config.yaml
n_layer: 8
d_model: 576
n_head: 6
n_kv_head: 6
head_dim: 96
d_mlp: 2304
vocab_size: 8192
activation: "gelu"
norm: "layernorm"
norm_place: "pre"
norm_eps: 1e-05
positions: "rope"
rope_base: 10000.0
rope_fraction: 0.25
qk_norm: false
attn_scale: 0.102
bias: "all"
tie_embeddings: true
parallel_block: true
init: "normal"
init_std_qkv: 0.0166
init_std_o: 0.0166
init_std_up: 0.0166
init_std_down: 0.0
optimizer: "adamw"
lr: 0.000648
beta1: 0.9
beta2: 0.99
weight_decay: 0.15
lr_head: 0.00541
warmup_steps: 435
schedule: "wsd"
decay_fraction: 0.853
decay_shape: "linear"
final_lr_fraction: 0.0
batch_tokens: 131072
seq_len: 1024
doc_mask: true
z_loss: 0.0001
train_tokens: 1004000000
steps: 7660
dataset: "wikipedia_en"
MLP neurons of a small language model. Each row is named by its layer, matrix (down: output weights) and neuron, and shows model dimensions 384-575. Each number is 500 + 50 x the weight over its row's rms, rounded and kept within 0 to 999. Numbers have three digits each.
A block is one neuron, or neurons of one layer that tend to fire together. After each block is what it responds to, as a language model described it from the Wikipedia text at the highest values.

L2.down633:472467472498531543541554568630577490511500504576500465476505541551432433535568477534548487462542475474447473501568489501584607431516423457546489437508494557480560392535453529469473567522459464560478456522458522445502586475498437424502513514492420541492495447512503471473533569445625590504590493523480473516472433538475450526526495477468486549514491544416565550555466555543517543533497478549431497503620582552550526452547629444449402449410499493591500472443432540454673553485612548436468558453526519430539574399558484571508554578425533444568480557504370499496442381530508534505
L2.down1102:409455546497533518540518507515554394505504470425633466443586481542496607572494433467502493440480516521544476484573485506465502469464398484496521482528552542489442573570508526480463537565603599513462473451515592458560527475487498462604460446547476379549507462454496578537578534528566494509560499407431529477397507488551658414430497460454537542550456580490532507563560547371450471494523580648528491579440468433452452389535472503523460493501527518552564424606522550597438498478520547508472475538510506460476498418496536472378568490552433461536550487508498548518433462599485503534
L2.down1441:486408450460554527482463591484459414478539516530504488501468502546472507468559436403500595448431534455475608478506514503505435516521538532439469469427631517404603567492474498451467506542493597525499600427563500508593588546505468458484500489470520516501420409467436552494458457539501513504469490448488520487494477584554557543500466557477508423485525553476499569600392425514467468477425502493433507535574508517514507524522452546411578420483524482550517489387494481550473473487451554463498491534347477393629524546474456501567528405525604532602505499560450594455528524463444469463
L2.down1748:483566452499604522653427529541437401517407465397556455409496442516574503458501512565547537490526549466475447495471513497445586577502539435469514523493468507455581543562565542613513484600520468550436462467539511477489471552388493517511500583462536530462504495499573530532519487473486455493526480502566503512450548508501511457493462530498511462551522505477414522577466535445445466551529498527455424576523502538355496462601480549540531480578501568463439427523439459512493517492570498408483556622521489522458492462468480525526465538504468547444517450517482513467465571569526581478
Responds to: Span-closing tokens. Tokens that close a span, such as closing parentheses and quotes, the "s" in decades like 1980s, and table pipes.

L4.down303:577505473522532564577559466523481468438521478495555462575520362508486525560398512373444564428530496457528517494509515512523511544494539490522471533572534506538519477506453517490649548590513552435473485555506499463537634464530484533491551455499420513510542400505522420513479518536448499490547471506476426481550481515508474516543513452511487616481438493574377543454564505513482426494561453528473481432435505630526499562585592535447524488587557525408514516524428593555545645478489497559550595503443593378537505519539419471491517577520560513415487442547476581534563474568451501513
L4.down1432:345519411431420544483536490558584544498549486550401451437465467559407470481499563487523457567449442501423517491418502468538468503585523530441524482444510515473444508479479501530467431606451510479540379423494436547506472574437490479469542484552444499501527489482555534490543503445516513438444405524497506522402570546513492528481486511524501514417445455499497488522581471447501523473503456548440382583602544568532493524503533467527520535445487519545408521507503531469593506547559508556472473511524480547541522505480569474433478474403501441523522498529457497509522533520554591544
Responds to: Mid-word stem fragments. Word-piece fragments in the middle of long Latinate words, after the opening piece and before a suffix, such as evac-u-ations, intro-duc-es, rec-ru-ited.

L2.down402:477489417552454587534536592547647523484433516583462508439570527508563491489494486511454445450474490444524504363394409463554483480609480444449455366546526490564537472448517513532432535547519417566583474542571574525547516566441478502382457513510451552480534433417529553352492608501507529465465576558471458505588529473489581513530472536576472480501596470495494499481499482549521476377468487441530487496527571588599472438463514496425492585547485477518528507441601491461517507530476423470534574564472475496545530471531546556506429529491496373405469460549537453509452428492441484455
L2.down912:447576573495490425564533512509463473461477481506535569415531451516378459488508451480484538536518560543542495558421485466482464596496408497566478605561550548495511482392472455480550470543554529504493503585474486425404520463462475465548490409471536490456490482614550516483494490545386475556467555550538512508418524562571493508430410450464531515428439406493540523582486521479469468487535484485443432386515481531485543455490547544545502512573460593461536642589491418459580513542528507503408526506514553486479411546529546455474416489504431530509535592527497468565587476430544575469
L2.down1056:471524465554547609492473572509427483518529482572493505398569443527501525419496514524494459463446503436549506504547504434539405467564487400431521477505649540464470638468507561547542519505551491553596624476492489534454484483463479538494474404530441536465535525503522457435428601539464552508544461520460435466526422475521471509450540541545415497359478455532529511542448435419505518420486439466418527533472542491459521540521487450491468550501486568526432444498477461523496527458503498502400537428412521500540422513577616519497430495532506480549497537500407508523500510569518513492
L2.down1122:445550499541622537512470508534446512371519487517563523513547441526496478502525539403480492563486454482558467543510536536508485500433460506490492573553496515530527478491466499443499434595612509478502510483489490431459551440505526471444502434454477460496502444463593526439549477461551495470504449493497441387468548555525558588429404459497505460484446503393618539505491453547463500577528531439476477461441531507461527466459526552528498531377453601487463520548545524536557576470544521538529507485469560492518484511534508466429479454573538488515491579522514433545482435516535447588
Responds to: Mid-word fragments. Word-piece tokens in the middle of long multi-piece words after a prefix piece, such as app-rop-riate, encomp-ass-es, comp-ress-ed; also his in made his and which in in which.

L5.down6:439524519494513521492401546506473546434439479479543509506487485445553445537493427523504559520482530453549576442448620504438513550426557514441470505472561487496562500494425463518452548551553478504560461488509523387492561537468416574399573534416466450514461509511587526512498528530490531569487555472424531526504470500492432550417489552505500517497500538459483523413486458369544544518553518447456510599516530487571487423552444490542467504491553497440461513488563475506598432483520449490513569496399511476496439569458480533430479473500462442496561509468499561556553303570483404485
L5.down273:450504596512514570544443472424383479458584481533469506534505539450464454517475556514510437467514481500379542440459546463523580466484440492488448580508498438501538496543536442564463453479470510420530503488509447432455503473411483416421514617522438578525541492469562574517487532424515468553435486470458540529483514432565470482488570626532574474499497496489638451542517451477563536456522539511541425519489423489452543428482477561551570519582580472491554609500480494492526424496483554514528511432533503405508518456539517526471428502525527479501464550452604576525446544473457482483
L5.down758:469529528434497596596501564562536512520456463549469484487432495480503442527593565498523453553487482400532423506492458493404435561495415408515465463493429467560493482409515496469413496489477426481480466516414555483506507498456451504656533449462433578453504475498588487504450497431429628566453428557384473544622498553489542480495549544490479437463485507514405561535461594508551492487482485521463444455477482585497569520518592522411568502559500453546523529518517409484513518477501496490464601407475506468530548534547483474439570515532536405401467444533575514483381449519454537479
L5.down813:559451500361522514428487526652433508506570555455467396428510596547527589492533414450461530445505526499573468491480545567556509592554377504463549459430585569497497477458430516447473462518534497571504441471459416494490408463544485506474539481541424445495482511453476419508442557568527447455406471602509413629463521502437517461515451517524480503385546513541506526422416418493550510484578482447513570490458515496570499497407499573566539411454440508535536497451473577515552515472482541497473510532446510491521504466497438504500486484447428468505419503491491558499439406531496594500
L5.down1180:421528482443597486524468511560531542446563492525489454489494515459449477582497529522506482512483492501464482470508544524459530505523524501447417452579590426524516519481556543500531522543458480481457481503543530476536500564413468551450512477486426531449486494565573468566490578522509511530502553469545427549594548520453472549499572480467454503389464464418504432565490476381530488457543507469438510523532495610589488541488400484469450540434475551521478526498444440570567527444470532501495543485486489365470568441464442535503469502496499444475528483532489499524482287565485585516
L5.down1213:497549525504478525488539472456505428604484527452450507541442509515533607462482433584476571545526578581453474431407489517470473512571524620558524516469452520490501526476556452512463429499487503521499535485591470443473550490554581494576359480490607516516544552570541537501541533523422493479508578463473532465565563439512544450489517449369544431499532511560499498486524557523586528506457582575508544477522466434461465523478501532453493496560511422499492511474561532520392415530474498426533515459517455597448449492492551493518509492503514499538464551458570480493476685460459478457
L5.down1574:473462424387430535493467549468457475442494507518440517504555557397435425521493478507456444494523506566560467504545569507523501438471412496483493557534568536452546498508551496492464556534446498474502571561442490509511579537410429531488528508451491553405529440479507437493395450523473505493521503524543439573474491467548476530429549616447463518427529535492457475493432504505454473446457435503575474470458512491494494538454475438520496561530506501466479606451487441477562517530470479532502529462543548406566454577514442486451545460487539438543587515553444480442565430481462539478
L5.down2170:502457445462509552549478527525426449503553497505448438538508513433547401463484401582507436548535492519538559503470511456422595495481449502551533561502553458483562486465515394496493418505586421423546342430451525395452556515504541520602442563504582494556442448533422434479459550491526397476503508489521545504550480504521427485455609567484497522425459508510452474529524553494522431567599525594589460511504580429531554402477431572383518510551609544539476415452547565521539514381433536505442459560498511479528487513502508574509446453532499508454409481493521520530574416602427444545
Responds to: Mid-word stem fragments. Word-piece fragments inside longer words, usually after a prefix or first piece and before a suffix, e.g. unc-ont-rolled, un-lim-ited, expl-od-ing.

L4.down725:460403448605488575628429495363528408530447492527557539443512420433537407490465474536538541520531583465475500487434520500498537566566387479543496500470488492562570503652525479552499539555476461562550531512481557442494497570532465530551441481551551546462496532463511551456525417478570453528514473513477445496512525587478471448436412483577473457528510493483550515450574517569540552456492568483558499526527519467535506553497443494558443488439520492589520499516554495546463576494471579530452464484503549474506546473535557472519518581494458541508564491423416446491493755480536560511
L4.down1896:492462468441470586475462520460601445554506574579504439505523623523476398532543496548539474538470470611542460481422492493473495474583551513508593464512434490528501628575514488519539435544501525543457562485390451532556432528484489506474524458469520450561589482569480559466455444532670525507534510491564478585464483501481498528520487532580476543472513435498485437459476532561509559580517538542515530486466485606483394448504506524505502411519488495540483451524461463460487402400477540419505527549476522585499539421435503472508577501506481530546448446498488488485450632540651541525
Responds to: Phrase-final time expressions. Final token of a time or adverbial phrase just before a clause break, e.g. for years, in 1980, as well, that year.

L5.down54:473526433525529492473485483548522371597486530479574479465521581444533541488452484477529521499627615575527469533355512511476474535512577515404452417483497475519494419555562504513573495555446523446566451440525558409434481537507568456480521463487461442461448479451524517445485462488511526458501526493435480511548551561575549516448478506527541491491446511446536533454538548561512544496590567539572441524464559565490422477436472519522523479468527539552436596518520440476484414471508562521439488467563444526465553462503465474518499528545525519579467435519525527516403571541554447548
L5.down313:556471483478537489507485492495516554534442572453526607565481508448562483546422470555483553393498442601449548482527508462520474611541550537572585507436493504614535520501472494451549505507509472504543506485488541446574540436465445542603520597473520389545466556458560557491456501463502514525554464456427517524463539418459512374507462473527431515447522489497460466530489520545508574521529518486513604552517501518459518491465640519482463416413476513524529451529485476446466422480576518483468467493542486466482504466552465438521559589525512459565588594489513520492424565463508570488
L5.down714:441474472503522571493569496385504586573447519480591501575416466445547489449475421499418513439499542466403559510547508508489556467537599519512471550480577465515494486446540497449540502556517480490503593517566462465567494505389591510527472528504523527487413550505479505504426559505527502528509490539556565534496500438524559568502580493457493524576513541435482534447435434503486437442544545583474477490535414491426508526461495557562556574485523509517529546473480478489500379489509470493474460435455515478476483510493497435476467547520469517562586462581578494513430604511451488442
L5.down789:604493453513553515430475529523443440492440579495489460532484459464645437440531476515527553536467478517470560448392533439496497510521502516528607551454492504516491545479461505463563499574479506585456497494451517530450479549476482560582455610574524464524533479503499596500501389480624484534588494449517537493502477524397472440466467468526524523423479456436486426444523557540555500519544518518529533430498507536435477488556525515523584428490507542499475451546531451465494441497552590463466521551509493499457427486529461520622524516585520508522526482554527476459446699527525467392
L5.down1338:596446416485465483558426476585619481636453562532464336524400541504537458478477452491530445556570530447532452483476498530503529417536510457575582393451520529636483490482434509424485421526453495437444495500494527590498553576475412546543448526573532411534525477515537636544478427476582468513464537612463529456623450490508456562476511564493502547403440492490488356484470536545474503532552476612597541465493501468495453431540521452450552482526464583476495432530528424470608399443471405449548515596545507535464485463449491489503558450557501598490486539524501500505377593479560482469
L5.down1422:511507451496512495488484462552491480479448438407561409494479484433521503525478516557451548500540470492484560589551565508499531504458544434530436504503528508492451453514464615561458551511395542560552466408488456534471465585482508544518451523482443476552479445429546500510490469418584409505524476533501449518569488509477496488445424516590569516532576556497477530446531517468422413471525496565594409486515610523450413486524486516528436526528513479566516508519546473562524515588629548555457500484553539498517412510580459486510452487468570481444489547492399541512453555459464533451
L5.down1566:575481453600503559571486526531464574565509555567408524412431506458589484482578473454476502526468510507468511415414473487523466585573464510521515469505498524577561465502479429439583431557470495525523533465530477481538517500412515552532438487424505430546556545503470494549489488485540543524553505525426526495536525522577556451496564461488531405540385506428514548449457541475504508451499562545479563566529503565481474500475514525461468525497577532482503510499556473488462470433471619475498572529484439457501529482504527481508535519542491491504549480518658515501459583523551635485
L5.down2140:462507433564458470557467507528527469421448396502466551463461532426498476563435536547475505532635499399551597491567405463450417541502497489538422460600543537486447473531506443426431571444441534581472507492521448437500510511542617559460475464431487446461577518463525506446529524470473500483612468489536463527568560553557543337476570534495547452457436492481502536395463481564594485446487483371501506525516567494542459535462537466474368561503480448540564446491450436465528513614464639548478585372405485480471523550519481515574478485586503486583592521523535491490570503552498481542
Responds to: Noun phrase endings. The last word or word piece completing a noun phrase or proper name, usually right before a period, comma or preposition, e.g. Pascagoula River, subdivision, later that year.